Part of a small language model's weights: untied embeddings.
MLP neurons of a small language model. Each row is named by its layer, matrix (down: output weights) and neuron, and shows model dimensions 176-239. Each number is 128 + 24 x the weight over its row's rms, rounded and kept within 0 to 255. A neuron's up and down rows have the sign that makes its largest values positive.
Before each neuron's rows, "fires before" lists the tokens most often just after its 100 highest values on Wikipedia text that the model never trained on.

fires before: "e", "er", "her", "ent", "on"
L5.down77 [120 103 104 176  87 113 167 106 164 114 101 122 138 116  92 129 120 132 116 151 150 159 146 114 122 106 111 107 118 124 156 149  92 127 127  62 169 127 145 148 109 120 104 109 110 203 134 154 115 130 144 175 119 171 103 142 130 138 145 164  91 149 112 154]

fires before: "T", "-", ":", " U", "="
L3.down59 [150  92 136 207 115 148 139 118 140 135 178 124  93 128 110 102 160 149 151 134 156 136  75 130 139 161 143 125 122 139 139 103 159 111 127 132 137 116 122 125  95 129  93 112  96 107 128 142 133 145 148 165  73 156 170 190 121 113 152 189 136  90 185 114]

fires before: "s", "f", "ter", "d", "t", "w"
L6.down698 [101 150 137 117 127 102 135 154 139 158 149 144 104  85 137 156  99 152 109 165 144 113 103 100 131 135 155 144 144 114 121 140  62  59 122 151 128 137 137  92 121 104 122 120 147 101  93 118 111  79 126 118 122 153 132 179 118 101 161  82 110 106 165 156]

fires before: "-", " a", "P"
L2.down138 [151 137 149 139 166 156 127 139 130 158 150 126 131 111 180 113 155 101 127 124 132 111 126 123 124  93  87  91 122 134 139 167  99 104 166 126 127 129 147 184 148 172 149 117 149 117 139  91 106 104 157 174 145  93 131 125 117 104 106 123 151  93 159 134]

fires before: "-", "er", "ia", "2", " ", "ian"
L2.down461 [120 128  89 115 123 137 140 145 146 119 132 162 157 110 119 107 126 101 113 136 135 118 106 202 113 137 139 131  71  74 132 145  85 146 148  96 117 110 126 168 104 115 111 162 113 109 113 155 177 119 118 117 113 131 137 141 125 118 117 136  94 101 106 148]

fires before: "e", "al", "an", "es", "ent"
L10.down579 [101 127 124 124  98 134 124 139 150 106 108 119 122 106 132  97 171 112 122 118 128 149 127 105 136 124  89 121 128  92 102 113 104 158 119 125 173 128 138 101 121  65 126  83 102 119 117 131  99 134 100 133 123 138 106 132  78 113 143 152  80  86 122 147]

fires before: " a", " A", " J", " S", " M", " C"
L3.down169 [127 131 140 169  69 119 143 137 124 123 128 131 119 115 129 153 128 134 171  81  60 147 123  94 157 143 118 127 106 107 103 114 165 155 148  95 134 124  97 140 134 103 107 165 113 126 125 138 100 135 128 149 125 138 121 150 132 133 120 110 170 115 161 110]

fires before: "h", "f", "n", "r", "in"
L10.down587 [138 123 123 151  92 107 138 152 128 181 124 118 146  96 103  77 114 106 126 138 126 131 153 152 126 134 133 133 129 150 163 103  94 103 133 102  87 101  94 104 117 129 129 123 133 128 106 135 126 156 152 128 122 128 165 104 163 123 120 135 144 120 117 154]

fires before: "e", "ember", "ed", "i", "el", "a"
L3.down218 [119 147 154  93 153 167 137 132  91 123 129 119 153 146  92 109 153 151 185 157 159 118 136 138 117 119 115 154 103 126 136  96 103 107 132 100  60 117 189 144 146 141 103 140 119 126 164  90 122 116  73 116 129 119 138 135 129 117 142 156 124 138 115 179]

fires before: "e", "ed", "s", "h", "es", "on"
L3.down294 [122 147 201 109 164 137 150 148 131 152 152  91 153 141 134  71 105 114 122 146 138 108 102 105 175  85 117 103 136 195 145 144 144 103 159  78  83 145  93 142 154 116 125 125 140 135 143  93 129 164 118 125 120 140 139 164 132 126 121 130 152 136 168 145]

fires before: "e", "s", "ed", " ", "k", "is"
L3.down187 [162 109 170 153 161 107 130 135 168 183 148 107 140 174 123  82 123 118 158 179  97 104 163  85 162  93 123 137 140 129 136 123 100 124  99  94 105 119 192 150 140 123 128 148 134 109 127  79  91 145 149 154 116  99  94 131 111 100 109 155 150 139  83 130]

fires before: "ac", "v", "le", "ar", "f", "ver"
L2.down276 [145 135 166 127 169 133 121 131 153 169 117 148 171 136 114 114 167 129 151 153 170 126 109 162 126 140 148 146 140 182 168 152 145 108 130 114 143  96 150 103  97 140 151 108 134 150 132 115 146 148 127 160 106 141 129 130 137  81 120 105 120 154 129 173]

fires before: "-", "s", " ", "="
L3.down683 [129  91 166 147  83 152 148 105 154 140 117 132 122 105 105 104 105 104  85  99 141 126 114 153 143 147 132 100 124 104  97 135  86 151  86  81 136 119 121 157 137 152 107 124 122 116 121 101 160 155 107 116 113  91 135 110 102 165 122 138  77 122 150  98]

fires before: "e", "ing"
L5.down352 [112 151 132 115 116 133 121 144 161 118 130 112 153 122 106 133 142 186 130 139 144 124 178 161 122  94 117 116 149 145 159 187  96 101 142 105 135 113 113 161 147  93 137  95 115 158 155 101 156 127 105 136 154 101 149 121 149  82 132 155 137 143 152 131]

fires before: "ur", "es", "is", "i", "ue", "ow"
L10.down640 [150 184 164 142 118 150 108 107 154 119 125 119 121 145 104 101 147 143 120 136 114 128 146 126 145 132 162 138 166 121 152 113 112 136 120 147 129 128 156 152  99  90 101 106 144 166 157 117 120  96  90 109 123 134 116 155 126 123 141 171 125 155 122 157]

fires before: "e", "s", "in", "ed", "k"
L2.down48 [152 138 184 133 100 124 130 172 155 142 125  98 137 123 141 116 112 161 128 134  81  72 128 121 155 104 122 111 152 148 141 156 139 140 146 142  84 158 126 161 104 126 124 138 139 122 127  81 136 119  83 142 183  98 155 140 117 100 104 138 162 120  87 158]

fires before: "e", "ing", "es", "ent", "er", "d"
L8.down100 [126 141 103 103 124 136 141 114 149 107  93 116  96 178 106 160 195 130 142 150  96 136 105 155 137 160  98 116 175 140 120 151 121 123 109  86 113  72 117  71 188 124  97 135 177 146 163 151 133 103 116  93 153 153 123 125 143 115  79 108  85  91 144 135]

fires before: "en", "g", "f", "ing", "ar", "h"
L10.down645 [147 134 134 150 135 150 129 138 141 158 113 130 112 125 127 146 123 117  87 124 210 150 169 177 199 134 123 109 151 140 125 113 159 126 139  96 113 111 103 114 126 173 134 113 123 123 129 155 157 115 150 129 118 152 154 115 152  91 168  78 150 129 132 184]

fires before: "=", "==", "===", "|", "C", "P"
L2.down17 [141 146  96 156 159 113 171 129 144 161 140 147 149 127 138 106 110 129 135 102 113 116  98 113 123 134 119 120 110 126 128 102  88 101 132 131 160 121 114 175 127 140 114 137 126 120 134 145 119 137 145 107 171 119 150 123  85 165 129 131  97 109 141 125]

fires before: "t", "n", "ts", "ation", "s"
L5.down179 [112  54 113 114 120 141 182 130 128 154 132 113 129 135 133 141 107 150 103 122 118 161 118 157 152 157 137  99 133  99  95 109 110 118 160 138 131 113 163 124 122 111 138  89 141 101 156 174 116 135 114 119 129 134 149 135 123 164  92 135 156 162 174 125]

fires before: "al", "h", "t", "her", "og", "or"
L2.down571 [130 113 135  85  99 116 128 133 125 149 138  95 130 109 172 125  94 172 142 107 121 181 119 152 151 108 105 113 113 116 150 116 168 129 144 106  87 101 119 137  53 123  97 130 121 145 138 111 132 133  99  95 125  71 144 108 122 132 112  91 106  70  88 173]

fires before: "\n\n", "=", "\n", "P", "T", "C"
L2.down397 [145  97 110 158 143 118 121 154 145 161 160 141 107 145 159  71 113  97 143 151 131 120 103  94 141 154 157 150 117 127 124 137  81 154 148 114 129 136 122 134 134 100 100 104 126 153 153  91 129 128 172 143  92 118 138 162 115 131  87 104  89 146 154 155]

fires before: "ear", "o", "ro", "l", "e", "el"
L6.down200 [113 149 136  82  73 104 157 128 167 134 140 139 114 125 105  91 134 173  99 126 163 134 140 146 117 156  87 125 166 137 153 125 133 128 143 131 130 108 120 100 129 166 130 135 142 135 133 117 157 121 120 106 133 135 122 177 131 133 114 131 102  94 121 154]

fires before: "u", "T", "-", "S", " U", "e"
L3.down199 [148 147 162 156 135 137 119 117 127 110 196 110  92 146 159 138 128 128  82 122 111 114  98 163 106 136 125 105 126 100 129 111 166 133 139 181 111 101 151 114 103 113 135 122 152  81 117 117 142  88 131 111  96 118 118 130 138 124 152 124 128 139 188 157]

fires before: "o", "in", "ent"
L10.down520 [ 87 165 120 124 134  92 192 126 170 142 105 151 123 160  78  97 146  86 142  96 136 116  93 127 134 134  91 103 112 158 121 128 137 108 120  80 117 124 144 151 126 151 132  72 158 145 160 131 136 137 110 121 137 173  79 162 122 123 100 141  99 123 125 158]

fires before: "s", "h", "ter", "e", "ies", "a"
L3.down79 [130 169 162 110 141 101 154 103 137 174 126 111 128 129 124 130 131 109  85 164 106 124 133 139 163 105  82  87 125 136 122  91 105 149 151 144 111 151 126 144 107 125 111 104 141 146 100 153 125 118 111 129 155 113 169 137 126 130 114  85 106 128 114 138]

fires before: " A", " J", " M", " S", " C", " a"
L3.down147 [112 125 125 166  84 150 141 136 129  87 149 124 125 162 145 132 147 123 141 121 124 146 129  97 126 112 103 134  98 151 107 114 154 137 149 106 133 130 116 146 126 119 159 133 124 110 135  91 143 141 147 130 141 130 133 103 101 105 155 102 139 150 116 131]

fires before: "t", "w", "l", " s"
L3.down573 [150 126 156 159 123 102 149 140 149 160 135 117  73  99 109 154 132 139 151 123 139 137 116 106 168 160 124 148 133 135 121 105  95 100 166 141  94 103 136 123 128 130 109 154 177 131 150 154 109 114 155 105 150 147 117 138 127 109 132 117 131 111 159 159]

fires before: "on", "s", "d", "k"
L10.down175 [158 145 150  92 135 121 136 154 107 157 159 140 111 105 141 111 138 131 125 105 107  59 120 139 147  95 132 120 109 157 154 127 156 138 148  86 127 133  98 138 123 101 111 118 169 117 136 154 124 122 131 144 143 129 100 139 102 146 136 137 185 111 137 122]

fires before: "ary", "20", "19", "ess", "or", "al"
L8.down329 [127 151 132 136 164 107 149 135 115 131 108 116 135 134 117 105 135 180 132 127 139  69 125 118 110 175 179 137 158 116 149 166 123  97 109 161  95 147 133 125 117 152 135 117 125 131 130 114 116 127 130  94 129 134 158 153 104 129 151 126 152 136 104 139]

fires before: "ent", "at", "il", "e"
L10.down31 [131 148 139 120 120 185  99 121 108  85 121 132 125 104  97 117 121 138 115  98 149 141 104  92 104  66 135  96 176 100 141 117 107 120 172  94 171 147 134 107 147  94 118 120  82 116 140 177  97  78 134 132 161 139 124 148 132  93 108 131 118 125 126 132]

fires before: "e", "id", "i", "ing", "ig", "is"
L2.down97 [137 152 141 146 134 160 115 111 162 151 161 120 149 132 118 105 138 173 134 163 122 139 134 158  77 141 151 131  86 124 163 126  97  58 119 131 101 135 142 124 132 103 111  87 162 123 140 117 144 137 114 129 109 140 129 164 140 107 127 123 119 110 126 133]

fires before: "=", "P", "C", "-", "=="
L2.down71 [140 119 120 143 157  98 126 144 146 142 128 166 124 103 155 113  98 123 118  77  89 113 121 124 166 160 122 117 141 120 112 132 153 138 155 120 140 112 125 152  85 165 103 104 158 144 139  80 132  76 161 118  98  80 167 148  88 125 131 152 118 119 152 117]

fires before: "e", "h", "el", "ing"
L3.down534 [124 143 150 112 114 126 113 107 161 104 110  69  99 139 105 141  82 111  87 123 114 128 141 185 109  94  85 108 136 177 136 144 116 135 133 128 100 161 143 105  94 164 103  96 120 163 132 141 129 137 112 114 132 132 150 138 174 122  96  86 123 165 105 138]

fires before: "ct", "n", "ber", "g", "s", "ch"
L10.down90 [123 138 111 142  98 138 110 140 126 149 129 118 102 161 155 150 132 120 137 103 140 179 119 135 141 143 196 124 107 139 125 113 125 110 137 123 143 135 155 128 121 104 108 110 122 118 145 123 115 107 124 126 120 172 135 134 110 135 106 122 104 131 130 108]

fires before: "b", "h", "her", "ive", "a", "he"
L3.down50 [123 144 135 105  87 129 145  98 101 107 124 121 130 108 163 137 104 168 157 100 120 129 106 115 147 113 125 108 135 109 163 161 166 135 110 112  85  88 114 120  96 107 137 147 162 144 123 106 144 125 131 127 100  82 171 102 117 108  98  94  90 108 101 147]

fires before: "ver", "d", "f", "g", "p"
L10.down380 [128 112 139 149 183  91 111 102 147 147 135 151 129 165 111 148 121 131  95 141 166 111 156 117 201 155 129 135 148 140 164 107 100  87 133  86 154 108 141 136 123 134 144 175 177 175 141 120 160 141 113 148 104 166 115 129 134 137 163  57 135 113 126 114]

fires before: "er", "ot", "uc", "it", "h", "x"
L5.down643 [136  92 105 149 141 132  96 157 119 167 116 160 126 102 136  89 126 132 148 126 141 123 134 139 165  84 108 120 127 166 167 108 155 134 162 119 122 124 129 158 126 122  73 128 151 129 124 160 100 151 145 133 116 126 116 128 123 156 134 166  40 135 157 143]